python train.py --head_dim=32 --intermediate_size=1536 --rope_fraction=1.0 --attn_scale=0.202 --init_std_o=0.00482 --init_std_down=0.00482 --optimizer="muon_variant" --lr_mult_qkv=0.7 --warmup_steps=39 --decay_fraction=0.816
MLP neurons of a small language model. Each row is named by its layer, matrix (up: input weights) and neuron, and shows model dimensions 144-207. Each number is 50 + 10 x the weight over its row's rms, rounded and kept within 0 to 99.
After each neuron's rows, "fires after" lists the tokens most often just before its 100 highest values on Wikipedia text that the model never trained on.

L5.up1104:56 43 59 28 48 43 37 42 54 67 35 41 66 49 48 36 42 50 50 57 53 48 63 28 46 62 57 60 73 56 54 53 48 39 30 40 55 62 48 46 59 51 49 72 58 52 27 49 58 36 63 45 59 33 49 70 56 61 54 53 63 50 53 38
fires after: ", ", "of ", "in ", "the ", "("

L2.up0:56 37 50 21 65 57 55 39 35 49 44 48 50 41 48 74 51 62 42 71 42 49 70 46 44 48 47 53 54 46 41 52 36 54 34 41 34 50 60 53 49 67 54 47 29 43 45 51 46 52 43 55 53 45 43 56 36 84 45 32 48 44 42 46
fires after: "one ", "a ", "| ", "One ", "some "

L2.up354:46 49 51 56 43 37 51 63 58 58 57 62 51 54 24 45 52 57 46 59 48 44 58 62 56 50 58 59 67 34 50 58 43 41 49 62 66 46 65 39 38 48 40 54 48 64 58 42 52 58 45 31 53 61 44 49 48 65 43 46 51 47 40 61
fires after: "–", "-", "– ", "1 ", "3 ", "2 "

L5.up804:45 37 48 55 43 51 54 43 50 38 53 44 43 69 57 44 70 68 51 52 68 33 43 72 76 44 61 44 46 48 61 48 48 51 49 52 67 55 54 58 48 27 45 59 37 50 51 61 66 65 59 54 67 39 51 43 40 43 50 46 58 58 55 41
fires after: ".", "|", ")"

L3.up1384:45 60 78 50 62 42 58 65 53 53 62 57 60 46 55 41 55 63 67 64 54 46 48 63 70 44 58 41 44 49 53 56 45 56 50 53 62 53 48 46 54 51 43 44 33 43 40 64 62 59 60 29 45 66 48 49 44 39 58 46 48 54 59 52
fires after: "|"

L9.up536:47 47 58 73 36 70 53 43 41 51 51 50 51 55 29 53 28 69 48 47 48 42 30 52 58 56 54 55 45 65 37 48 46 47 53 50 51 55 63 38 45 56 55 46 46 43 45 32 50 56 53 49 42 45 69 70 55 33 56 60 44 64 53 44
fires after: "| ", "on ", "On ", ": ", "– ", "("

L9.up822:36 57 47 43 60 56 61 34 60 47 46 56 46 48 50 51 33 47 75 58 50 45 57 46 54 65 52 50 35 64 37 53 58 58 56 51 55 47 43 36 58 22 54 81 60 47 48 38 49 37 53 56 44 43 45 59 36 45 49 41 46 41 51 55
fires after: "\n", "| ", "9", "8", "7"

L3.up924:34 52 45 67 58 50 39 38 48 56 51 51 62 50 42 64 36 47 38 59 50 63 54 41 49 47 59 46 57 61 65 53 46 61 43 51 55 37 51 48 56 34 41 42 57 48 52 44 61 46 57 58 54 62 47 61 56 42 45 48 55 37 60 53
fires after: "==", "===", "0", "5", "1"

L2.up1358:50 59 48 60 50 43 46 60 53 55 58 46 79 49 51 49 44 58 41 61 46 58 55 53 52 46 47 50 61 53 55 54 31 33 31 52 41 53 58 38 65 52 44 60 30 65 55 48 52 54 62 38 55 33 47 49 41 56 36 52 45 51 31 45
fires after: "United ", "-", "S", "–", "/"

L2.up1356:47 36 38 43 58 47 58 61 51 51 51 28 55 48 43 53 49 71 48 55 51 39 48 50 53 78 57 60 34 70 53 43 39 56 43 59 50 47 50 37 58 34 35 50 54 44 43 57 65 52 37 35 48 66 56 60 55 43 51 49 47 42 65 57
fires after: "==", "==="

L2.up246:47 35 55 54 41 45 38 56 43 55 38 52 42 43 59 63 39 54 43 45 48 54 37 49 50 40 56 36 49 49 59 39 55 39 50 45 46 64 56 43 42 67 53 49 74 54 50 47 56 39 49 54 44 49 57 46 38 64 52 43 59 50 35 55
fires after: "=", ".", " "

L3.up44:39 32 52 59 39 63 60 62 54 31 43 47 36 44 55 67 49 43 57 37 49 56 52 21 44 59 43 49 48 38 61 70 59 47 31 43 58 47 26 45 46 62 51 59 55 73 30 51 63 47 51 47 44 54 54 58 58 50 42 37 38 35 43 62
fires after: "\n", "- ", "based ", "| ", "\n\n"

L2.up1222:59 35 42 75 52 57 69 63 52 17 44 67 37 54 39 44 71 58 40 49 50 37 53 37 49 71 37 35 50 47 54 49 43 43 39 36 64 49 48 79 29 53 55 43 74 48 50 58 70 66 60 54 53 59 42 42 39 45 36 46 51 65 38 29
fires after: "- ", "\n", "Am"

L2.up578:53 48 43 69 42 50 55 52 51 48 34 57 33 47 60 52 51 49 57 52 43 47 53 40 45 40 73 47 51 51 35 47 53 49 45 46 27 46 59 44 48 56 39 60 58 44 57 65 41 56 48 47 39 62 33 49 35 47 47 39 56 57 45 39
fires after: "in ", "Website", "ca", "c", "www", "code"

L2.up271:49 52 68 26 55 58 48 46 48 66 48 39 46 48 52 51 58 67 45 49 52 44 61 44 52 38 57 51 74 52 47 50 51 50 30 59 57 44 33 46 51 69 57 59 64 60 36 55 41 37 62 56 47 46 47 52 55 47 32 42 46 43 48 32
fires after: "the ", "one ", "first ", "of ", "The "

L2.up987:39 53 68 71 39 62 52 65 49 42 55 55 29 47 56 50 56 49 50 61 39 44 40 47 32 50 50 36 50 35 56 54 49 57 32 30 45 48 39 60 49 50 66 37 57 42 57 53 58 45 54 56 53 59 43 47 58 49 45 45 41 54 44 46
fires after: "°", "- ", "″", "/ "

L3.up778:52 62 52 68 56 64 40 37 51 56 63 46 48 60 36 40 49 48 54 47 43 35 47 37 51 28 48 50 42 50 50 56 40 28 46 54 52 38 46 50 53 63 28 60 59 45 46 46 51 57 60 57 53 45 55 32 45 47 45 58 55 51 34 52
fires after: "in ", "===", "=="

L2.up663:58 38 62 67 47 43 44 58 45 52 48 56 45 35 53 47 52 54 57 55 50 48 52 28 43 54 49 50 55 43 51 49 56 47 41 43 51 42 43 51 44 48 40 47 58 51 50 75 62 60 55 54 41 52 47 43 62 69 61 46 50 53 38 52
fires after: "| ", "(", "% ", ": ", "- "

L5.up102:47 59 51 44 52 42 54 77 48 43 60 55 47 60 58 43 44 49 44 49 26 64 39 39 51 52 58 66 45 72 66 43 71 45 44 46 45 52 50 41 58 30 34 28 47 62 48 53 45 50 65 52 53 27 35 47 49 51 50 62 44 49 51 55
fires after: "| ", "on ", "On ", ", ", ".", "and "

L2.up562:64 55 65 41 62 24 43 56 43 52 52 56 35 61 53 61 34 57 56 47 52 52 61 50 61 58 42 73 55 21 42 59 46 46 49 37 65 56 31 52 45 57 32 27 62 49 69 42 48 38 34 54 51 54 64 61 40 27 40 57 47 38 57 34
fires after: ", ", "such ", "("

L2.up253:52 52 54 39 58 28 42 44 41 51 51 23 53 57 49 60 51 45 44 50 40 42 44 55 71 70 56 63 48 40 51 55 50 47 46 59 46 54 53 42 52 62 42 43 50 39 54 53 54 46 39 43 48 58 56 46 49 46 52 48 54 60 57 53
fires after: ", ", "), ", "(", "also "

L9.up565:48 57 46 58 61 61 48 33 46 41 61 60 33 41 52 41 33 45 35 48 58 57 58 39 50 56 54 45 39 64 40 36 60 26 48 54 47 57 51 53 46 45 60 54 55 51 48 44 40 46 48 37 57 38 31 44 54 51 44 50 59 26 57 61
fires after: "\n", "0", "1", "| ", "- "

L2.up567:49 54 59 33 58 50 61 62 77 65 36 51 62 67 58 45 60 33 50 49 46 40 55 59 56 39 64 60 49 64 31 41 52 37 21 59 30 53 45 36 44 64 49 72 49 52 34 60 56 42 55 54 53 61 52 52 38 48 35 56 55 41 41 44
fires after: "the ", "a ", "Society ", "National "

L3.up303:43 37 65 58 51 36 25 44 38 48 45 43 62 54 47 42 42 59 47 51 55 44 51 43 39 47 69 52 63 50 50 68 46 44 44 74 72 62 32 58 49 48 43 58 51 53 43 38 39 73 43 41 71 42 44 42 57 52 49 51 51 53 55 48
fires after: "|", ".", ", ", "the ", "| "

L2.up1325:50 50 59 48 40 47 71 56 66 57 26 53 48 33 57 53 56 45 53 51 43 31 73 49 38 41 67 54 64 54 64 38 51 53 40 45 59 43 44 35 41 54 52 58 59 42 36 64 62 49 46 56 55 51 54 48 46 43 55 62 44 46 40 63
fires after: "the ", "a ", "of ", "co", "an "

L2.up801:23 44 53 64 52 32 52 57 42 39 43 52 49 52 61 61 36 47 56 54 35 65 45 39 58 60 46 51 57 41 51 58 39 46 47 25 55 55 40 48 44 75 49 37 56 47 57 60 53 40 32 38 60 51 52 60 56 62 61 52 50 52 48 47
fires after: "\n\n", "\n", "the ", "is ", "and "

L5.up385:46 39 71 63 64 66 47 24 55 49 44 70 46 58 55 48 42 54 45 40 62 37 46 51 58 56 57 50 35 51 34 43 48 57 50 39 48 46 64 47 51 31 67 54 59 51 55 54 51 54 67 54 46 39 43 50 50 48 69 56 69 46 54 65
fires after: "| ", "201", "\n", "200"

L2.up390:53 50 48 50 36 31 45 55 50 62 38 49 52 27 55 49 49 45 72 69 30 37 36 61 52 43 57 46 41 51 50 46 55 48 49 56 69 63 44 53 57 44 56 60 71 63 45 43 58 42 61 32 46 44 45 51 35 43 51 48 46 64 50 44
fires after: "\n", ", ", "="

L2.up530:39 51 38 48 45 68 56 51 44 42 32 67 49 57 51 36 50 55 57 48 33 34 23 51 58 44 34 41 47 57 49 50 57 38 51 50 53 49 54 39 39 59 49 34 55 44 46 51 45 34 53 48 33 67 56 44 42 63 72 41 60 58 57 37
fires after: "'", "S", ".", "U"

L3.up153:48 41 54 52 59 47 52 57 61 44 48 39 32 54 57 54 53 62 52 68 61 41 34 39 77 59 46 43 42 49 55 46 63 40 44 48 51 36 49 51 52 46 42 52 54 49 63 55 53 61 63 49 60 40 34 48 52 52 47 52 45 52 40 24
fires after: "| ", ": ", ".", "/ ", ", ", "("

L2.up1290:46 55 54 63 62 50 52 53 51 47 48 44 48 62 53 66 45 63 50 34 45 61 36 50 51 31 66 37 49 52 40 37 59 51 55 67 42 59 35 48 43 57 32 44 45 41 56 62 51 39 42 53 60 68 39 69 60 50 54 44 69 48 38 59
fires after: "=", ") ", "°"

L5.up7:43 42 52 38 51 48 65 62 50 56 56 59 69 38 41 61 44 45 58 51 49 70 48 61 39 52 59 36 34 73 60 66 38 53 35 34 58 52 60 50 61 46 34 48 48 59 72 52 58 42 68 34 38 34 49 43 55 53 58 59 53 39 37 40
fires after: "and ", ", ", "\n\n", "with ", "while ", "as "

L3.up1001:30 64 62 62 36 60 52 57 45 49 44 62 49 49 35 64 57 48 29 47 48 56 60 29 43 40 53 42 27 62 61 45 70 53 51 55 57 59 65 44 67 54 38 70 56 39 36 62 62 53 43 39 59 53 55 54 54 46 28 29 51 55 41 70
fires after: "0", "8", "5", "6", "9"

L9.up708:46 40 60 62 43 66 28 49 41 60 40 45 53 50 48 44 41 45 46 59 45 67 58 34 61 53 45 48 51 58 29 62 48 43 56 52 69 54 46 51 47 57 45 36 35 46 64 33 62 31 51 48 55 61 64 58 49 53 57 60 50 48 49 49
fires after: "| ", "(", "of ", ", "

L2.up1249:39 46 58 71 56 74 44 43 45 62 46 51 63 47 55 44 44 51 62 65 34 51 42 50 63 65 69 54 53 61 54 54 77 58 41 65 47 55 39 56 56 46 39 45 42 46 38 51 31 55 53 45 47 35 25 39 40 48 55 43 41 67 48 69
fires after: "|", "| ", "==", "+", "== ", "."

L3.up819:65 65 41 59 46 45 54 60 60 43 43 49 41 44 62 67 49 55 45 50 40 41 48 41 61 47 43 52 51 55 41 33 29 42 45 48 35 23 49 59 51 63 65 58 44 39 65 68 52 62 48 56 39 58 53 46 53 42 49 51 60 37 58 43
fires after: "as ", "in ", "In ", "on ", "c", "On "

L3.up802:41 53 52 57 54 59 61 43 51 43 53 54 31 39 47 51 40 61 47 53 34 55 55 40 63 55 63 56 46 56 51 44 44 62 47 42 49 56 63 33 62 42 43 58 34 20 43 54 41 47 49 47 49 40 43 57 54 39 76 71 62 66 57 31
fires after: ", ", "(", "| ", ". "

L2.up1357:51 37 44 19 37 56 46 63 45 43 40 48 44 53 53 61 46 62 45 61 52 44 46 52 50 43 49 42 53 41 51 44 36 52 43 41 49 78 59 53 41 52 39 39 56 51 37 42 40 39 50 60 42 38 48 46 52 70 55 38 43 30 49 59
fires after: "–", "-", "'", " ", "2"